config = dict(
    hidden_size=384,
    intermediate_size=1024,
    hidden_act='swiglu',
    norm='rmsnorm',
    rope_fraction=1.0,
    bias='all',
    init='uniform',
    learning_rate=0.000204,
    weight_decay=0.59,
    max_grad_norm=1.0,
    warmup_steps=319,
    schedule='wsd',
    decay_fraction=1.0,
    final_lr_fraction=0.0,
)
MLP neurons of a small language model. Each row is named by its layer, matrix (down: output weights) and neuron, and shows model dimensions 256-383. Each number is 500 + 40 x the weight over its row's rms, rounded and kept within 0 to 999. Numbers have three digits each. A neuron's up and down rows have the sign that makes its largest values positive.
A block is one neuron, or neurons of one layer that tend to fire together. After each block is what it responds to, as a language model described it from the Wikipedia text at the highest values.

L3.down74:505491502470535465527495508519616502484519477481417461538445547485494401544520511486492542469486521515471525562438460456472495447482539527504454400472512475541514484446526509504436459479488535534450487493596411469492458422516530434487477448498481447515438512565573536546447547445497552541419533498481457559552557538540500513528459547442467511540488495447597416486541605549500512479555
L3.down234:531540443514550510486476479430522468436557524489484548470501484514462455605569539441510503491549481528433501495513513500557527436596505490479531500496571460549451410481478548484411592487471553485492497448474485458501505559519477558456543466535542500556441489449546525527529470411605542510567556542573530463562545462453431534470517418530493509491450514524537523536499432516458481557526
L3.down362:496481475399582517464571489485508485529546518557556451474519513503558564576478455501515491518470467523502341565488508542537527472466548413491532518504523472526448448534429438505522476554474462482457515516457445555564566437454499495563501499449497460473513432563525465541542447471425563487492497448487520482532575509473501464529526565444498499512591423500423463538456486455530467499487
L3.down437:533457515471495529499523398461539522455501487488491538576472449443515533547535527416478495528495473506409452511405529521476566416617446435550527500515579533527520504498431529476534470563487481460458463467504529500506514530481443456540501558510516543448467494535441531511495533483459493521488479472475462536528468608443468524485526528454484458481479530508471475425439498471484519553463
L3.down495:511480486491552541516457491534525476555481464466555478432477483457492540537488533527481532514514476505526467508489507355497504501502468546665547537508506467518491456527463507529500514553493465505471463433594531519440494491540508472404432542480451535488487507501403522517529534530485442452536468518519472542539462476490590472506576493525504450514461532506508433516539494528561451536593
L3.down559:506466518450432478533577466535509546444560465482473471483491487507582440511472507517558482481532510527524482521499435455532466444535509468542539460514544526490517492519503490545501528605439453524444513464502488596469570482483504478524493494408441546437463425461440494541451463461581502463522547443493487494477557581557515490419563469474458495467496424543529575491588503499437519405489
L3.down574:490487511516527411514496436487485445532467506519520432560477543494523515496530496454484494431499592448437525455574486522561471503409502502461445507512499469532464498515392538470461486525545536460503532470496536530550549463492440420544434450510491500480479483520584568454560536469471543484542566495467498515462497451477465455505546479517495501459552502524534475475482491494485455495517
L3.down592:574490534524522565523521458500554438518508557479519575562520559567484468499447474481501438512496519499537472473507504454601491492518495417555512487418534520559471498537500516465550551467466436507535523474476521490561480468445538476506487497458467436548465484504438553533513536543501488555472481431529578492529525445464466513495630503494554484504442493502544511511554490496508514488565
L3.down664:477503465472370516507454489448558489565472517518449482530508435520536502508485604535465482537497493501502481523505533493417579545505392450529497556487483481495485510517545527427526454598541418464453466471570486542517436526553536525587486539475453495561553508532524556531488517486520477584455516514483528507525566468535525526509499536504437504502502566527477454479473458521464474542497
L3.down668:483494551513455539466543502477538456499507477513574492439495468506497515543502467510442537547490501516548461467446561588459506480468494530511505540449504465503467630555446534442410483509521499361501460520479527551476509454463495545523506520490485520477534557521484426578497527467485477477555523493471543531507487421522462457539626536553539500495535488529464469446415500487510494451499
L3.down737:508492496395506477437428500580427506519431476534492512500547458463517440455492522409416483506543485503491501469454412527527476526508568383556491464485470559503520491528492418484530523564471468459499421510562494523531493543502530449445496505453454453486389573473480518486529480469474477542508419516503468490497438537497503478452484508549432450524487506496537458494522505559573515579527
L3.down800:532516510513510532476464540556518470499528419538524503473461506545474522514524430482590456540530514503509493476538554490531495528493460514497385528469542538527524505506564499478510398521513499548428512523489519475466527446518443607548431450518516495502531522492523384524460462478552496495559516497476509540495520444448502504459433541525526539503419497500499502522449463498499536510531
L3.down857:570524603519583559467555514520530548524452547465509583560556486521501472507456514529444526416435559435520482443479524477490467554484483497517545524501479509431460475470521543472450503546474485476508537472544429595505470479476479486480568517496457502414516446570504483528418498482490485542480479510475590482510518499480553475492529586416465432533565545490402527522497468466537545486508
L3.down933:555442508551526518468481479528557480509534488447540497421464436512420549469472458461479533517451550455512516470501536539523532486473485532508498502509520499504505476515552478470580527462520435496519546553517497461518494475509545469484486414490469431437503465489484524525478592503489486485566513563511609555515494538463521535411530527560476490471505491580470545416537579448498549498517
L3.down995:494476440473452401529508466540504570458452457481488528579496539453465452529491484494481550498485526474488516506467562394517562535528500523487490442478545504559485506473541496546483481525517420379461534477490507493523473516514442459501509472486466525432462453518473468494467464479494516523509507526494497549487522487457466499483561445514530485530464491482516475448443488483462496529505
L3.down1009:527541517502608507483516525542571516463471488453517444537524466543490534436537536488533528506503489451488522422467466490435458507534504493522545448550472464588533534508479465520524448511478475487493610514641464519500483468540461511493482550505422466479569493530470497484462480510493541502478461532568516614561527513536519558545424503465462455583560526544547583551442506521575550538510
The word "as"

L2.down851:544484480540469521475511501552535476487545536484525502531434518534466491522470537518488461457464497455511566428484486541436586500543510543496453556476511528498505520459482470550486552522529434446449562512484443491451441485443513480482604485457508500533408533492532470534533445512506527494520484538452520538521459494461495504414452497463445492538470516502477493490520402478496462551513
Year digits in ranges

L3.down367:509551574450535549430517476512472430470455519512485500480465492583500509484586503526459474519435446492474475472498576395509461530479499486457453535518531491585495454433523486437472504550509430482482587478524563470553462521505435507468500544518458500456465463497529531454476459506512459500472488548447498554562558612474486445483530499540512459552467438469550512498439495512479472491484
L3.down445:583613546461532494515468551489503511460533464527550489468536426496394488505493599491474541387484541491522475494476479506492447479483543487559501558432593508563524466515546457523516514496477468508537470478570513498570536485575498535464563603501509540490505527447498538543504507525447494512466501489486504455479519500434525487453485519495529466479502484470483438431565496535475505493503
L3.down501:569477576470531419508447532489497459507551481474471469451431496494448472490539515443463536487421461487569486478504513474438515513552498528602512532522478572447569451541518548457443577509425518478561499551523511467478518491570506513502526510427540519485528482525503564579494573441520500579472535457553524515462466488552541483454474404476515430477503521504518475505480559504485443449448
L3.down503:453561541495489502465469517536511534490554508537505475567429525534462491531489504504560460416518459509509470578442441516483478548484479435522502535545589438522511494453452514528521449484524533415444471441570437546512404451495444572442559580428514473484524488476571497522582516517531499503511461492559525543487526491504533472514508519528513507437473496479446503506535490488507535570571
L3.down575:515493429464453513525580538464493492531490521510432512585533537480518524505585569604439480581538509506508536463430408497505487496507495454446599542565544471523527475513449530556504495453493591498518503537533543529483479504544428546455411518518488518539467510426461482490501500529478552464470550475483512519495481594532489493498499487440487520562483524532564479574529508533489545482528
L3.down597:461498517564510534452485539431487558550450599533450467485495518482510577485504545448503532438493520481495497496533580531453437468540446511502466503473518531496493551501531424442479515564491476534524467514526461505536513408515535539484479518533522501446542516502523507520557528450572516582463457520559462488519531537460456516449483484459546439524510508553488492428506476534462488563489
L3.down691:451461510527520479448511504524452489455605514546478511525495598505509535508521491526553514516483558560577576543520544472515535552453526486521572503459459518516489528466576530454520464476541485476485564511501458544462477495514543513486571481538470522481467519504488490500416472491508382447516497445486544538479537475522511523417443534494479518449437490511565559441466526489429479447500
L3.down712:560471457473466529495501471533449511476468460454529502507468485456469537487536514441510486548503462509563583491516491448518566611505584460394543543588481543471572499510538503466521441523549533471551527511513499527496515579445527546507522536488531539439500588557588484510506554503433527520562538485498482529400434436520456486509482510433510525483437520512486507587528484559533554565517
L3.down747:514497438463510482540504476476460502493585541542553484550598500522486520499505524436502515548565477509499569443532525523452490506462514528456510473497603491479538497483542428571501520496501517527522437496520487557532503517497558428486474504443564594506499485582443410558398502565459524548525522509529518493474479523423541517492409493431552444535514452478488495527596509514512527449477
L3.down787:496536490509516512535553511546493530545512527501495469393515491466536428508445570532405529449470541497505471473568497489545432518544412513550495563444453481450513507484547525540531551464465531499482495499441522486567504482453501493464523554536467377520464516542510528545528497426476536413495471518463555447526517516510425579528475492520478526544498501518504492532498543549440477444509
L3.down828:465459465546520570472550532411484543474474561561526439473544545538480491500504527529488441562494474494426463466510468457371484486590498422488527484479422509474559452468577508505520618445534444537545556508487470517525481478544418502451603472472568465463464505510456505464530506571511459528476452526534547533465535531476490586488531485486519457522481516466560509536459522511566497537451
L3.down875:472451575501497530453439498509508554487515482536465544521525485470411549458484473514491412509478521476499494570522537485571490476553531518528565495517483508524542441519508529481508509509549495495533509580495529553436467535450528499438459514462545494508462503462474467531497545573507422475484493494461467431422518500487421526446511518487425431514490456499477502507549456536452460525527
L3.down911:571589542485481504447435472506419469482478513560445585466494501495534475445479536510514482491544515457529471527509531540463514452560556450447537529516521466478598496502439462533477499459437549504453473525525520530512469482438599502453424480486468496537525487553515519498498509524451493445482461484437497569553511542485465523522514522497508575495555468495549556476490473519557463517461
L3.down923:528416481569580568491482511430465466512511487537522485556499514553525441478533438489499498483496538480520500471520487544531507523472517472428513504523495470463491509563494484479517494555518517488539507537517459501545554500469461493505547470467554504476548484556494477479533498501512490544485528557546551513505540520489499522441450484438411437434510529456564539536482528513460532488481
L3.down984:477522457535488464488545458433531427605528522537519476447528522511556544475453469509449452552529526456499488453437482480498524497433495443527494419523526493538500553425468450453545495478471541508542487495545483516444512496468509473431469445621541487483458552475515506506467503498429477552561428509490503413551490492496512471525510489528469555508461492478536533614443510498413492500521
L3.down994:476538495502503460420530492472498541427608479530503492526537501511478481502541579493523441473531475466561457444524505468495481430459561565534524525523460546512530531423476490460519437489456489549493482501500551430468514540474519555497489479500525439510536475403510459465550548577504445530467648483437502493471424507435526460505486499545481463483432513388514491448542511521511527479576
Second year in ranges

L7.down164:456502490465423504443441521535523464504437500514500556418505495380445483521449503472455551508515446449578450459442516432495513513456515503517455484475519450553545427549540502533494458513489483524460526487478541458530530448427501454536501487472549482491521484530510531497546452521463467422510483464473506521506495476470508567538541455507406496439550471453480539427476513469436428481507
L7.down684:435449496514482504545499486539525477501490482509451502522532503556509520470517427474452452503502565445449551442466498499461465493439455484457473471519524490487522464508602508541520468564472442434424511498535510473510456440439504535564471488513549502478452518545532427512486524421527542566582563509468544477563477499482557589521479549511519582433555520501530500478456559536530458499427
L7.down856:470467478520530527447565507512449502474507436474513499445520524440514538533468487523500600453514505509576510505513465416482454465480491452531569486494469512528472504478484482488473485551508532520489501571527468500586494514492499540491524471452499422488458383465542472503552478533476463546464495497507504496476503523542494534509518575541452438465553487525493495504495479466488542469496
L7.down976:441523501485483539419531511525496484503488453497484502490548545530485499557519499490482476538543504514492487487454578548535499537500465517504465557541461506482515539494478554546489443493542495486502503526496493511533526414480441517502515514472497443481484443518532534528513493481512436427551494442530460496505483506520497512567462502489501445480511518505518475520521494479524532513523
Opening quote marks

L7.down153:470466493479439493519508505525507472519513521527508603522481517446544474536491523481453491497510476524492552498501457486473507513496563450505362503521480477502486473516506582439470498562459483517536527523500484388494492463574509478518527501527446455451564540553523440432542475519477478531509532487485564501451548477485520536462569477519512498522543443500527504408452476452509481548512
L7.down237:456482437499515561560534502562513498524292573469450477511543518404463504484548462484477563492472531536536550504480461447504491491496556481450538493515488538550538534472437496526534582455428507524507441521528459473518459520594507506466531437484452473455508523573455487493546518572514497501461497521491527462461539526479489513472548555560508438541507490471500535457445464508502509525526
L7.down378:509544525436451439489512508457393503522464446501531561478461438439595499494446487456470557527579554529457559525566464563489464487494533464510508472495503533409540504491458458457544539473416500507452545490542432541498449512466571476487456504542555464548501584480537524511585481467517515532506484508541500524500485509536581505522506487502562493464471484536547490514530501425539486517513
L7.down968:507510490454555497460498492498453533555442464538459508460495451484565465515514546526548511529564518515489488459482555503536488550478597556517450521493540444453555467556442528524498589413488439489498506525533448555441495535498524545513443506525481515471457516544485506454547496582476508550479547493550570465479505499606588525508481448551570508583489573465524506500554470487415407561528
Relational link before names

L2.down195:479515483561521531576491510489487519513454453445550521472505510465475487491536484497556559533491429480554456428509491526554469497490530435496483446531501541496453475484452380508484533510514491418527552429559561496468513503475498491427398445482519496501551558471473538527557568430498527496486460602506473506477502495488498533563571514497518494499515419478458554483478517503498456597554
Opening quotes and year digits

L7.down15:483499478499585504498501510458602537518531503461483470518553481462487534485615509507456540421506471534479484531579544505494493585518479435445451522497525446497504437557551476452429534534506514500408488508462557531523471497514467496510535526491500512478456505551484417493491478498510471511510481536463416473573502489454472554489529501489523524476522490466521454469500534536541489505536
L7.down253:548511518479517512487533538489501522574478438507477549522533519482543515514465492461510542546399479484504530444510459512434467489502501483500526442530479520492562494490444531459503533507480515477470499547519446468488538531533456429476480546466528506534558422506427509624493528523496535498460502500514508574521519568523450514525442488485529525557586521427539542505511528510415561501418
L7.down503:527575448565519537524483513494502527465486408465502491554483514456527580523482507443460535436464504545474537461472508445485505428433425529483472523471537444506518555464537485503507511484484502498484552508510563541438459543532509467494488465512490525553450449433503513515471482532417413481443583519504469525471531463501478519560515489495434529491436481452511461497493506442433504486451
L7.down650:407529508465491502460513480464476405567471526571499537499511525467494536504477550549437501505566491526507493450459451502519464518528520480559541472487543498557443515517467512465550554482449481481484586551595570462571517431492532411458526506434549534490472480525480525486504491544529529472520562556540559491425417526451508573527479529454526561456546500479483552507431458520547507443479
Digits inside years

L2.down282:469500470495456527576377473510515568468493519448494500514479499534533477478480502498496480534585496460455476408511416472560566529480549503456507529532472553485508535547546431460477498521482575458491521514556502563480510464500518479514557452520516474554461442465593537521521604503492515410422554456518555486537532554517495429445521485541453535509541512514510567512476579493473513451462
"of" in ruler titles

L2.down1002:519490513518493454479561476508513440506461502466433465534472455502488494547531465483539518452483456504544457457582517563491469491497465530480491506500478540490508499537468526501448447481465451482556562435497508491524515452480553597504534485512499560545489523449427549470454499469496485454499498502448561492508520431421494503473563553428494521530455494498550578466524498588551491555525
Predicative role linkers

L3.down103:515504525490561523537474558427517548475526440505524544583542429541461452450460501483494515493464531566551591512499550527480491570498546501477500519550489500498480433495498532581502512458524430446541540512536512470473518464492428415483412471514494469483541553433456494580479469462566513453483492520568503525540456481428511536555479473532404520482515419547530506377484508577432507544542
L3.down121:523449536511475463504432466487477459511478543462531518475485461534497466532423509515382540515538468462446492530503508450523528443500457492510440555469568483414514538501529502458492499530493499448535511489452500433423447511541521554516477543478496525511485476490519493506526524523518505526467529519519483481492482453504460453494440557535409469491472591486430508477481550511451456529449
L3.down255:525489560498479513493494463527464468481519527547481529537525532448522470515488513537507484532461544478603533458566540620523547525533592499455523449506423497588427500541499503431495437554530488460489557512485508533481488506443478424531451527541466503548489530507499502536513456500520507522503470483422485552485425477462438556478570449544557472485460561461494478432603501561511504463490
L3.down258:538564512487466511433501499461538360487531479460509559502440430513438384552517505469432525515416511454516489498453506516480509452491559491472471510485485555563501492483548568420553541570507491468440534478514468489422490542465518544463491567479476551476527556457491558559520510480491501435521498482519451581489472456510519483559494556503515534523509530437464548492468484516472410512476
L3.down262:490487538493600428536504495545512490452505552479536568517490543451495518512475516495485509530442463510481475505544509505483565502475507494477478389490483443544514480539545492463518478591507443468501486474492493508580474526418438425511548419612466493511512527536529545438476502475470486410472559432591458460433462462503472528555524469522489518506550550470512431546510515467494374400470
L3.down356:454524467489517388560502493462519459534489538577541505477533478572495548550590484525522493579530449461555534479464509447536468457432551466495513515520514517565484500438528573548537465450558493531512492494527606503521497528508437557465521485430522483487503479490506494521552529417540490451536498417537453471470513521520518569513454488519462528510525447507532504440551473483453466553493
L3.down389:492556519570519515449529487484534494484450559451483485502486397477485512467513536578448542552547527525535460520401543463520438459467479456476507466494517488567546485510526552413563503454558514476417557517492505508516509504429415481466527472535569456499509519509510445609530532500533497475512487500507521523486590440486441528561523503511457522527448495502527494501512505455494524506576
L3.down442:449452483482517558446492485473495482500448567511440512519544513547520505487551448534482447557420508466442402469504505534445520507483525527580589461490462509461454535538568551443516481449435520509503534561429506535470532498489551541524549534495521410482505508518560512551516476462562496531494430438511519496538486485478503539440501511544506456549472522491493475518430385512470567445492
L3.down466:465434503499460554513585513502455492497581438542531499544521550488516451483513466447448564416483482492555577469444396446493484564579447563474441456531447497512512490520573537517447447588513527502535505483526493529461546484453550570568482449536547498486510537471470512504521446536461526527538433510548442523443525495466476516478593480472519532535481507513504526471528480476459514537490
L3.down547:438523471510509534485604440547533498488527494449544519433482574427485522497453473510575514518473531529544540449533489530428446570566512504529463504550481449469487537520493482500532440492525514453484518450489499540488551523472510514519507503537512569521516491524522590549475542401480476568545524539506539559459433499492533534523504497549505478505438470477514643504501503511536481503472
L3.down662:492558542496471498518486546515516465431491543525463527495510517556490489464536483466546468498507571467446486446526566517544504503535530519494479451500521576542458577542410552484546474556510535494504485519513482478497513512419439476481503453535521417515484465512553527558476500479520444570549496495505487471527478448527517465512510508453515499466428545479425536485499530560573520550509
L3.down790:498545575460573501512531518529475465464511457531495492500529536415522509421470433537513390490524499555508505528504479499514510484477565502548482436454505478555473456425415491501485464560484553530522509481469528476546476496521470486433555523536519481502496534445529494495614520593486498456474462496506566488526406573581573443509490464465485491470518484517548471465513514538462448542527
L3.down863:516527395487499481361487553479485480517516498484530465481512471388503442515595517460484527474549461510437439478423534516503430464543550459529497500486521469515502458507452504513489520533541507452462526470542473526545511515509496500576516539475482526585555491459452523493479524547463459482412496439494476466493529424491507533532406556470521480442493526514558462410473546479481565498548
L3.down882:471526537551558523458458449453543512496474482499599496599517495463523381492522518521485473556499475587507505512446536488502576449490516550467508528551479503497457570542476531533480469432478488550438470555498524533541445484461494489536503540444506480507496483448433455474465515540509546441495529455442462524466453515460506473536510449529468530518550509448496512528484532529561501467529
L3.down939:484537489576506503571493489488442525434469449520487545503538396491442419507485480525487448540528445573515554458473470542478464447495432552422447554394550506451453469555499506532472399486508444472449419497503496503499568493554508494524478553570557509488440490451585483507483518457590515466493474483507533491541535548508532531591422429524583474511477434493533570501579512535470538458493
L3.down954:474526498487520512464486510577525484505442537429566500402535502500457535442537540469558550525474466544492583462463546536534470474522576471573526506527503541519483506441632507483504487442444492477557502446457458550470433497490569543510458483536587509484559588511495464496527484476522499463499561545558515446466521490513523515544512427537574461487478455488459523559523563524513538492545
Opening quotation marks

L3.down14:424482487506499501488471502480509533505578544519553398499600512524509502539422475499547547540546406471505522522437570503509545507487504511485508461479476522505515543485523502505446504477591537555530544480514470529493580571469499552533498457504548539473555391518462571519550499415530490498546471535470501507580495544492469575511486444400470517475534569555532520520462522506572520435552
L3.down217:490548527521521524428505525511537555473473541434482503572551496533437426544561516515501479471540500503487529445508521471462452476480411501466546515531441496485451503455505503481458510529442477551526514529504535493524444411544487512482528562586516480494539464435454540504504521500463472526480504463574510513575503532484476518509487517486523497482443555588576474536540481467514519580583
L3.down285:524480553492458553514521481490464468562500493493488418470554493518492501519505515554374507565491440517536457543481479477408483503521555471528560455469484539437488512491483382464505543466548430435543517507506502504489435533543487478525408537460544547505568525490528492484588509482498548480444472491493479443467553506468466493490475508539463479492473451475477436472479497520377502490466
L3.down317:570430388513505455476396519535528555545476583472535558585487490557465465527554523489557498527479458555488469561447602430553464527493509535486518496504398505500492448605483519508566538484475502485533495527534482543497519530490504494560473371534479550508492559451482537546466519509480483434408516510467480543537490459513477575536547506503437521476463489537536530446459495584563547472513
L3.down382:505535505518491501549569404475484442514520497498511519496491551568450447563476494494446531552542490509498541504525503538450468530417440463575506585424547467438455481474376520524498486509518525513571450524553504431514564524516521465473526388502547453485526441476535492454483524465475506508547541522529540479472445535476543508490517508509438462527471426484451554427523505498508528503484
L3.down489:492511453551542446474474526485570484475488539539588493474624532493493469531546512566524524475482536468487515592446512443440543506478490449530631531536498502519518486456583439551517452542542512509465473473513443442494480463506568446534506476451466530486444403562521518420485561512458448513512511559515557541528639455515434489563484531443566559523542505501549489457531546534480519434499
L3.down551:456467414544500444475421529525607447554478484551529448470481489545476500509539506490500494520461506503482466417496505461564496520498505511500432484496516444468477524488430578465516513476474533545507461465512468421508491439469604425538514531561565560533462534464483467501453504446465467443569500502505446435555490512472525518466583539567530512477412552530500554510564521558562521560530
L3.down568:468476492548470470492484546497569524534512452523454495493523556523472511506494574466498475503482511574512458519470407515600533518488545530585446463481502522458499530536514447557527529462541458436504527490462493518501543531555469474473473403537526505439484485475522562500554492525500507486502455521426512496524493498527508513553517520523567449516470529510504540515478478519449536470487
L3.down571:506453437508459433480491521541506450502424486481430517498460549530492556425475520463493533512506515509467451468457526556534475446493490475561590530500437520527435512509481447523482522500518526439510573513484461544556522437503519504426430516536539525549537428562436525447538491478460510491512444582481489521520524493560526472551497530474488528512490498494558462488497482487516505516573
L3.down594:506509471536445503493515508448507542426559474484549542595489467486557459502405507466543472492551483475520517449484537516493466580448433588505546450564540511493509481477565501437460541499469575499527582482533437524508489519571474427415582446486525431462507518541488529560512474476446495523478440542592540553513532540495502506499467481529510446474497533561505431521515482465518527491575
L3.down671:455464483464510494476435532504550474531525545464463465478548442427435495486543559513538437498565536500519439418502473451481512468479522567472610469585478539515505495498471470520473529463473465475531499452471487442507556438486572456458566485564511491463559543509517465538545498496483525488509493511444484461455530475455479523547452466451484499560547440512473531507484510529437489512545
L3.down839:407530453526424498437466497479518538587479439450505542484521522581511546518477490485439477545535517499565450429490517505542561518517473480489489552570486525508455460535551527489482482475507469507507477521498505535464455533505504531502541511527517524528441528509513537454473547450512549464511482491488505508487494591602427450478441545544532491486533430501459493510465528506484532492492
L3.down878:524477477502499516367563514506493505509588508461519431504493465503507461480495553464421556528448501510532511512515478512505478537452478497479433488492514524471473512522538517444462471560527522478472495474499522397503538445381472496440493544522526507485502456516537514468498552475515557512566493501501511462490533507543565464470522528415466562497439458512419499428549471484567441536530
L3.down881:464465480456481506590472552482426497484473477517553504645506480461439500511454550476562437496512480549506507492489488435476489442570481424424406517479533525516453488481462545483447539515551550537552480558483501426511504442529567485453479440534488544528565443507517515429482534461497457509578490532503425416486577429502532504449563463482465497475481614513457486586457485478464523530481
L3.down976:562508457492491494456538468518488496473496498518516469474531511527559431423516492531517479556464411524450548482499486604536522495477510458576532429535507490467552471494502456518558494477531450501506571505503438494469554492437533481475532512466436442490429534576556578509480483436478438431581522506498489567451555562507469466457457471530492517526489532487524506464580560397513545434489
L3.down1000:537520557512535577479557418473506520487512471510535502474489470580585528458569519497578463502511427497512439455503523506577534543483499442470504485541441457469484448538510503464524522459574491543541507449583536442461464478522543527558501498443471487506501499466518515472498512532471452547514489586491509455523535517526536468463609454492540482484431536488507455434520503498566498449530
Post-noun "of" linking

L7.down520:500428464488492517500490512498574515556532526500483491581506544512499557439510539510466482494470500518452527478566499526510554471564482498496440506520476536423506487547526543457474489484492515411505591480484539529488471541537529459510469491478525521486513456539476469496486472471512514573484476511466536492499511448574523496588510533461488468524502564477486500477519468517473456503529
L7.down583:512506538481520529584536473482480463526479460562434544553486473569493441508491497506485536559515455483530499549448486563513460468492548517539502514516465424483612414489528491444527499561451488448505487505482592497517547487462516472525540538516531528510516492424470427460526458482492561486451549477495483496499481523536530523485468523572493440452524476522475600572554522535505536601546
L7.down660:457516499481504520600489543503503500496515485504502469519586464532568500477508484567511550497458489503535449428509405474536463528557447440489404559488439527506483530430454525548524504553467482484518494454522457532477485487498505542446466471461519541549434511491486548557576408589494526556556504416437501487512475504519535539439470531482537541594418468507450490425537499520563510584512
L7.down767:579538483524505512547474540493480532503462517504480462531500495519565534498466523492540526476490438537490527501475479572576456534529452497506497453476532490555532455520472472466470459568520461526504575516446518477526476525501591489463464498551481610450481512517566518510521566466559510490567470450500476485513525471522510470553510504575478497502469537580541483446516514531507536472493
Opening of quotes and titles